Weights of a small GPT-style language model, trained from scratch on English Wikipedia: 11.3M parameters, biases.
MLP neurons of a small language model. Each row is named by its layer, matrix (up: input weights) and neuron, and shows model dimensions 48-143. Each number is 128 + 32 x the weight over its row's rms, rounded and kept within 0 to 255.
After each neuron's rows, "fires in" lists the words (lower case) most often at its 100 highest values on Wikipedia text that the model never trained on. A number after a token or word is its count.

L3.up198 [102 146 149 128  91 127  98 128  97 113 179 100 167 113 124 111 117  94 100 151  58 113 153 122 129 112 205 168 137  93 123 149 130 101 121 149  91  99 186 153 135 106 173 195 102 120 127  96 231 136 109 182  93 141  83 116 112 196 167 152 165 157  90 147 166 151 107 101 146  91  98 115  88 164 132 103 152 147 127 152 129  98 108 129 105 100 134 144 108  99 134  75 118  73 136 165]
fires in: "with" 72, "based" 5, "while" 4

L7.up832 [ 74 176 146 134 126 200 114 169  97 109 173 137 162 124 150 183 137 145 124 190 165 208 111 122 113  90 129 130  80 144 133  44 124 151 101 104 115 100 133 145  91 117 118  96 123  68 153  79 189  80 124  83 109 127 109 150 162 156 110 174 101 130 141 130 120 162 128 110 170 168  84 127 116  65 112  60 162 109 101 171 110 144  90 160  91 192 134  94 134 143 159 175 165 141 139 161]
fires in: "of" 28, "his" 26, "the" 9, "her" 7, "your" 6

L3.up150 [ 77 122 126 167 103 153 110 113 134 104  88  39 166 125 135 157 163 104 157 165 127  56 176 150  81 118  86  89 119  81  99  71 166 154  94 149  43 138 104 129 134 131 105 129 124 171 118 158  73 189 133 134 198 102  71 135 154 147 141 128 169 102 114 145 141 131 120 122  86 148 188 162  95 139  96 106 145 142 130 118 113 128 116 109 123 103 141 184  86 131 153 113 167  45 157 161]
fires in: "one" 23, "this" 20, "a" 9, "for" 5

L7.up774 [109 121 163 144 110 133 113  80 154 165 116 124 156 115 110 148 171  91 173 132 145 132 137 104 128  97 109  78 102 169 135 118 184 118 128 117 177  89  83 145 146 144  80 170 124 134 118 127 145  91 170 141 128  82 124  50 145 104  93 145 119 166 135 142 121 127 114 209 150 142  97 179  95 168 160 134 199 148 135 140  74 186 138 129 149 109 107 165 152 166 175 118  80 169  91  82]
fires in: "of" 49, "does" 5, "with" 5, "from" 4, "not" 4

L9.up45 [ 99 153  56 122 134 156  84  99 157  43 140 148 154 139 113 140 188 213 160 114 158 105  85  67  71 102  95 152 119 118 155 161 148 130 127 193 185  99 127  91  87 185 181 119 146  87  98  86  72 113 135 120 145  65 115 178 152 150 107 112 121 162 133  82 107 139 188 152 147  86 150 130 125  64 100 121 151 157 138 117  90 119 108 132 139 126 150  60 132 126 127 103 183 130 107 135]
fires in: "rasmussen" 12, "doreen" 9, "knight" 9, "girls" 8, "goin" 8, "sprigg" 6

L3.up901 [ 96 152 135 124 143 128 165  47 119 134 113 153 121 142 155 175  85 133  84  97 122 151  42 103  80 141 158  80 125 181 125  85 120 149 141 116 190 134  87 118 117  87 159 123 152 143  96  79 124 172 158  74 140  89 173  73  58 147  93 110 137 154 136  85 143  99 179  77 157 129 146 163 111 159 149 173 102 118 122  87  91 120 107  90 102 119 167 129 151 189 171 100 100 109 162 186]
fires in: "the" 39, "a" 33, "of" 8, "an" 4

L6.up840 [121 168 128  92 184 156 119 150 112 125 136 125 113 148 136 156 137 120  86 161 107 136 123 136 182 101 161 104 109 127 134 142  85 131 107 191 173 167  97 198 145  87 110 135 126 176 107 116 146 147 144 152  98  88 126  96  95  82 150 122 109 121 115 138 104 153  90 120 195 142 148 118 104 135  86  73  89 124 139 102 101  95  74 149 158 165 139 101 184 123 133  66 156 163 105 101]
fires in: "for" 27, "of" 16, "qualification" 7, "game" 7, "qualified" 4

L3.up238 [106 176 154 101 146 172 206 153 109 174 145  88 129 152  88 133  92  81 175 123 156 114  90 167 185 126 156 121 185 120 168 106 161 108 169  82  98 100 152 121 135 115  89 117 199 132 100 161 122 138 105 104 124  66 129 153 106 129 140 190 128 144 141 176 162 145 115 160 133  80  80 188 207 128 127 110 108 153 101 144 113  80 105 122  71  90 143 154 101 107 107 129 151 140 107  85]
fires in: "two" 19, "four" 14, "three" 9, "non" 7, "several" 5

L10.up681 [100 134 151  88 109 122 143 130  75 100 149  77 143 124 106  94  97 108 133 139 134 120 125 102 114 131 139 189 136 123 174 139 128 137 151 173 167 148 169 145 152 158 119 122 133 158 138 141 164 101 145 152 187  56  62 124  96 101 151 151 126 196 126 187 126  96 125 166 140 150 124 113 184 119 160 111 168  74  70 116  68 135 113 130  41 149 135 158  78 118 147 151 157 129  90 125]
fires in: "had" 22, "have" 21, "to" 11, "the" 6, "having" 6

L3.up329 [130 159 102  71 171 115 160 152  70 165 137  30 140 125 125 134 139  76 162  96 111  94 133  83 139 158 101 162  85 162 101 138 108 137 115 136  94 186 131 129  97 132  80 188 162 101 106 116 181 132 110 111 165 126  75  96  98 163 106 101  93 163 159  85 147 126  70 116 102 149  86 142 140 141 123 170 138  86 178  89  50 122 148 152 103 164 161 137 104 142 105 128 145 143  95 173]
fires in: "the" 73, "no" 9, "its" 8

L10.up706 [115 123 154 114 112 131 140 116 112 115 190 192 127  64 125 117 146 119 126 153  72 120 158 114 107 141 157 119  81 105 110 114 151 144 143 135 133 163 127 194  96 146 134 105  97 106 113 155 156 117 133 163 110 114  81 177 216  60 106 186 149 147 181  76  81 114 124 168 182 136 147  78 111 136 122  63 134 138  90 127  60 206 137 149 133 195 125 148 129 172 119  97 116  76 116 166]
fires in: "the" 26, "of" 12, "her" 6, "ann" 4, "new" 4

L9.up136 [ 89 185 156 119 117 129  98 157 146  75 112 131 111 106 152 106 123  96 131 151 143 144 157 140 160 137 102 155  44 119  91 116 129  65 158 146 135 109  75 166  87 121 121 213  88 117  71 162 108  68  71 150 137 149 139 119 147  97 164  79  79 143  84  77 142 151 112  88 106 114 112 124 110  64 118 186 173 118 112  91 106 112 176 134 102 112 132  86 186 147 163 119 137 137 162 175]
fires in: "i" 14, "you" 12, "it" 11, "t" 10, "scattering" 4

L3.up1018 [193 135 159 135 118 113 135 168  66 176 155 119 133 132  98  99 148  73 129 108 186 125 152  64 118  54 136 142 135  51 137 136 171  51 204  94 114 146 121  87 110 121 135 177 113 140 115 165  85 157 112 208 146 106 103 138 199 159 108 134 114 117  90 177 165 128 111 109  25  80  82 149 111 133 177  97 107 158 149  48 158 134 148 142 173 179 119 197 103  88 149 127 155 128  46 109]
fires in: "for" 72, "without" 10, "than" 9

L7.up338 [141 164 133 118 142 103 173 127  65  71 187 100 120 117 155 112 129  43 138 154 168 112 173 116 129 134 163 175 110 187 159 149 157  54 105 171 156  63 125 127 118 152 174 110 129 124 112 164 163 107 136  88 131 119  30 100  74 130  76 181 127 112 104 108 138 169 138 203 175  78 123 154  47  94 142 100 135 151 101 135 129  63 134 144 141 146 118  99 102  79 160 140 105 154 132 176]
fires in: "many" 20, "two" 12, "four" 11, "several" 9, "three" 8, "six" 7

L6.up630 [166 132 157  81  99 126 160  83  79 174 131 154 181 146 104 159 175 156 130 129 102  97 161 153 130 141 117 161 106 114 128 140 100 156 102 159  92 164  91 170 167  85 141 130 134  95  99 120  70 141 102 130 154 184 128  54  77  86 103 158 128 134  84 169 146 146 136 107 158 112  79 130 116 134 101 162 106 101 116  79  98 135  90 179 111 145 130 195 107 181 174  83 153  92  75 132]
fires in: "this" 24, "singles" 8, "not" 7, "that" 7, "self" 6

L3.up11 [102 187 133  86 184 152 135 163 178 106 158 155 156  84  81 157 121 133 136 125 230  81 137  76 139 171 184 124 152 137 154 152 158 115 134 121  88 227  95 194 121 127 131 155 175 118 120  66 133 106 105 114 173 137 158  80 174  94 137 120 178 135 143 162 150 120 180 129 115 158 102  70 168 190 124 145 169 128 102 127 101 137  63 169 161  87 125 102  77 123  84 151 130 126 145 111]
fires in: "100" 17, "10" 15, "approximately" 14, "the" 8, "nearly" 5, "of" 4

L7.up714 [149 116  71 163 139 114 136 141 143  91 132 149 164 139 132 160 115 108 147 163 122 101 163  91  82 185  68 107 109  99 126 155 136 103 103  73 126 154 133 157 160 104 107 107  89 130 104 127 106 141  51 177 151  99 174 147 144  74 201 115 158 103 108 114 124 151 147 124 151 199 124 147 156 110 122 184 133 113 146 133 149 165 146 131  81 109 173 157 103  94 147  90 150  85 104 138]
fires in: "2" 19, "votes" 16, "it" 5, "iii" 5, "released" 5, "3" 4

L3.up623 [131 136 105  95  91 119 183 165 158 115 153  97 110 138 156 148 176 112 101 127 201  94 148  67  89 170  70  97 179  79 114 126 108 128  72 107 108 108 135 146  75 103 128 162 138 106 137  93 137  97  76 126 117 150 161  95 110 110 120 137 165 167 170 148 138 168 138 143  98  69 154 143 182  74 102  99 169 196 169  96 102 102 146 102 122 147 104  87  99 199 136 200 167 124  48 175]
fires in: "air" 21, "for" 15, "s" 9, "athens" 9, "airport" 7, "kashipur" 4

L8.up139 [ 48 150 125 170 119 172 133 104 165  90 166 128 103 134 139 107 115 116  65 153 176  95 106 207 150 139  97 133  95 146  69 108 118  91 120  83 181  67  75 117 122 143 166  78 188 120 127 141 207 152 103 135 163  71 173 157 139 175 116 131  82 134 127 101 100 135 158 109 143 170 100 137  92 130 136 137 184 160 134 215  56  88 134 106 151 142 174 143 181 140 128  68 137 181 114 128]
fires in: "in" 57

L3.up153 [128 136 151 147 129 144 106 133 122 146  76 140 205 149 105 123 144 110  50 148 134  72 117 139 135 107 155 102 106 165 129 101 195 128  91  87  88 118 135 150 101 158 142 216 129 122  62 135  96 149  79 119  90 113 120 150 123 100  86 125 130  83 120 157 148 104 143 131  18 152 162  97 107 122 134  67 135  93 145  95 150 110 165  76 135 116  95 117  48 105 146 141 112 123 158 162]
fires in: "when" 17, "while" 11, "from" 10, "for" 6, "one" 4, "as" 4

L9.up783 [102 126 186  82 189  70 174 157 106 113 111 129 122  88 100  43  92 111 164 146  95 122 107  95  95 108 160  84 144 153 177 122 122  81 124  64 118 175  98 128 134 168  90 173  38 167 178 120 149  74 115 146 122 161 134 147 160 105 109 124  94 129 122  86 124  99 139 171 212 104 174 111  61  62 171 139 139 107  85 114 174  92 181 164 139 120  91 181 143 127 145 213 119  94 173 153]
fires in: "as" 59, "to" 4

L3.up1010 [ 88 149 137 115 142 104 150 130 182 138 129 151 171 144 193 133 147 135 115 174 114 178 159  88 108  99 212  79  81 111 138 142 115 119 146 120  95 144 118 177 114 120 144 128 131 134  67 122  81 118  89  77 122 160  99 197  52 103 126 140 123  88  92 106 155 120 117 117 146 143 111 171 144 197 120  97 106 143 140 136 151 127 147  81 166 147 120 162 132 103 148 149 125 177 130 126]
fires in: "a" 35, "an" 8, "each" 7, "above" 5

L8.up666 [142 148 166 101  92 113 159 102 104 134 154 116 162 104 103  95 129  75  89 138 103 189  56 133 131 168 128 159 125  76 140 137 136 101 121 171 124 129 126 117 117 144  84  67 157  82 156 111  87 176 196 136 176 125 150 134 172 139 136 166  53 194 122  94  73 118 168 139 182 131 140 123 158 173 139  79 137 128  78 119  78 129 202  67 156 136 127 127 108 107 121 128 115 157 142 117]
fires in: "of" 25, "the" 17, "to" 13, "in" 7, "between" 7

L9.up339 [199  35  53  82 146 163 139 142 113 116 136 147 122 141  92 137 171  88 132 124 130  93 188  84 116 164 185 147 107  77  98 130 163 120  82  70 168 145  65 104 130 123  87 143  67 214 118 113 118  27 150 160 146 136 103 179 197 120 123 108 138 131 100 137 120  94 140 144 111 121 128 124 108 146 108 124 150 153  88  83 128 137 164  80 141  89 129 132 116 129 114 153 133 105 154 151]
fires in: "on" 25, "as" 17, "which" 7, "that" 5, "along" 4, "opening" 4

L10.up952 [134 142  84 140 143  83 135 124  85 160  93 133 134 129 108 108 104 110  66 134 106 125 115 129 169 136 169 107  87 162 152 120  60 142 139 127 157 137  39 114 161 126 131 192 137 121 194 125 120 204 136 152 123  89 136 120 182 201 145 156 106  87  68 162 146 103 126 142 128 116  99 137 184 128 111 116 138 193  75 185 117 154 176 138 105 127 121  77 134 103 173 101 120  97 133 142]
fires in: "was" 35, "became" 7, "available" 6, "is" 5

L9.up730 [ 82 112  81 121 168  99 111 140 143 175 145 147 119 160 159 164 115  59  99 157  74  73 158  61 146 102 150  59 128 161 127 173 153 181  92 158 126 154 112  59 199 171 136 130  85 122  98 121 108  94 110  99 106 107 125 151 136 119  82 147 115 156 169 100  76  75  99 123 155 123 105 109  88 162 110 154  94 139  87 126  95 169  86 123 117 125 148 177 124 150 126 120 135 147 209 194]
fires in: "to" 34, "him" 10, "not" 9, "a" 6

L6.up430 [104 133 155 162 128 154 148  71 169 118  65  99 149 138 115 148 127 123  84 158 134 103 128 115 164  71 185 112 101 150 191 135 102 126 178 133 137 116 103 114 147 119 132 120 146 171 133  82  99 108 137 101 144 112 138 129  75 214 142 161  82 102 173 149 155 138 127  71 132 150 126  71 102 137 135 151 142  79 109 123 150 104  83  88 164  81 101 114 117 124 180 152 156 144 145 154]
fires in: "not" 21, "well" 13, "only" 11, "also" 6

L3.up959 [155 156 143 172 113 124 155 106 170 212 112 103 124 119 116 202  63  94 162 136  79 112 165 159 150 135 130 193 111 157 121 130  76  79  96 114 149 218 150 152 167 115 105 108 145 103 147 139 170 107  57 182 160 159 181 117  93 149 110 164  86 152 188 168 106  49 130 111  98 148 111 113  97 146 153  91 102 133 168 121  49  85 165 149 133 101 102 109 101 186 137 149 116 151  92  91]
fires in: "this" 34, "she" 22, "they" 5

L7.up727 [ 82 126 150 167 130 120  90 135 143  73 154 150 126 133 188  84 108 155 123 127  74 115  46  88 126 129 131 137 121 123 171  80 134 135 136  90 135 135 101 169 102 153 156  95  64 160 105 121 110 132  77 100 183 139 168 197 144 160 101 127 147 107  72 120 142 144 105  94 149 101 185 118 165 138 144 134 170 148 163  97  55 142  93  96 147 159  97 170 139 175  86 125 102  83 118 182]
fires in: "a" 57, "according" 6, "every" 5

L7.up431 [140 134 152 122 137 138 126  68  75 102 120 147 140 147  73 107  82 143 123  98 183  68  85 120 104 127 106 118 139  90  97  84 162 107 157 119 157 141 135 157 136 163  88 138 124 110 150 128 135  96 128 143  99 164 137 183 211 141  99 140 134 111 143 185  91  96  95 169 157 109 116 103  85 104 172 119 139 144 149 128 146  93 147 171 137  53 115 234 100 148 142 170 149 178 116 116]
fires in: "0" 20, "1" 18, "2" 14, "from" 8, "of" 5, "3" 4

L3.up1005 [172 133 106 142 136 112 113  70  57 121  78 109  63  61 138 128 105 102 126  91 105 123 145 161 188 139 146 177  85 141 100 152 150 147 166 155 147 169 124 141 165  82 157 146 116 109 144 139 180 132 134  98 110  95 134  84 114 116  87 172  70 113 132  98  86 136 173 123 143 129  67 166 185 146 162 116 159 129 137 111  76 109 170 143  99 155 119 158 158 145 143 134 120 173  66 175]
fires in: "has" 32, "have" 16, "had" 7

L6.up279 [100 205 117 127  77 115 133 155 148 116 105 137 136 157 135 108 177 172  55 105 113 110 136 152 120 164 163  74 163 123 142  60 123 107  96 110 142 154  67 101 120 124 182 163 174 120  84 145 187 133 131 148 169  87  85 140 135 113 136 113 113 112 186 121 134 200  96  81 173 146 121  97 144 158 112 113 155 102 176 129  92  62 144 123 128 165  59 169 127  87  63 118 125 108  61 113]
fires in: "for" 33, "of" 28

L8.up826 [124 154 112 115 105 182  58 106 135 130 118  87 114 118 112 102 137 138 156  76 150 131  78 148 177 165 147  72 120 165 203 152 100  91 144  99 101 145 123  81 154  83 182 130 103 170 141 124 127 136 135 141 126 169 107 113 126 139 153  64 179 110 127  94 110 148 130 129 165 164 125 101  97 170 152 111 172 179  95 119 157 135 137 136 164 139 122 107  88 130 139 152 113  60  86 133]
fires in: "was" 25, "became" 9, "considered" 8, "now" 7, "become" 7, "as" 6

L3.up591 [117  89  96 150 150 225  86 161  74  94 119 141 152 107 123  81 107 160 152 118 141  95 132  88 165 149 126  55  73 168 186 139 167 103 105 103 129 113 160 116 107 160 131  88 136 117 137 105  71 122 107  74 118 126  83 103 209 114 137 119 139 106 113 136 183 142 151 137 180 132 141 135 164 181 130 112 157  89 114 101 148 139 120 125  83  99 120 179 122 106  92 173 125 145 104 146]
fires in: "and" 20, "born" 15, "based" 8, "such" 6, "died" 5

L9.up871 [138  83 116 156  99 102  85 167 133 124 109  65 179 138 157 139 141  82  96 130 111 103  74 177 148 120 126 121 100 172 111 108 108  98 160 119  87 133 108 172  92 137 164 134 125 102 202 156 217 195  97 172 185  91  81 171  92  96 117 111 137 168 163 117 104 148  96 157 130  96 178 124 145 132  80  84 170  88 117 107  67 133  50 120 103 132 143  72 152  90 142 117  98  77 141 170]
fires in: "in" 26, "at" 11, "a" 9, "from" 6

L7.up605 [115  98 121 135 115 100 144 130 163 110 100  91 128 135  28 105 176  88  90  86 141  99 149 169 127 255 168  76 151 140 165  90 138 100 213 148 154 142 121 114 169 172 142  78 173 152 122 125 117  89 170  92  95 140 139 121 159 150 170 155 124 117 182 140  98 110 174 166 141 157 135 124  98 130 151 128  90  97  72 160 151  89 128  93 161 145 150 148 158 124 113  82  96 115 176 155]
fires in: "on" 16, "wrote" 8, "from" 8, "as" 7, "towards" 6, "to" 6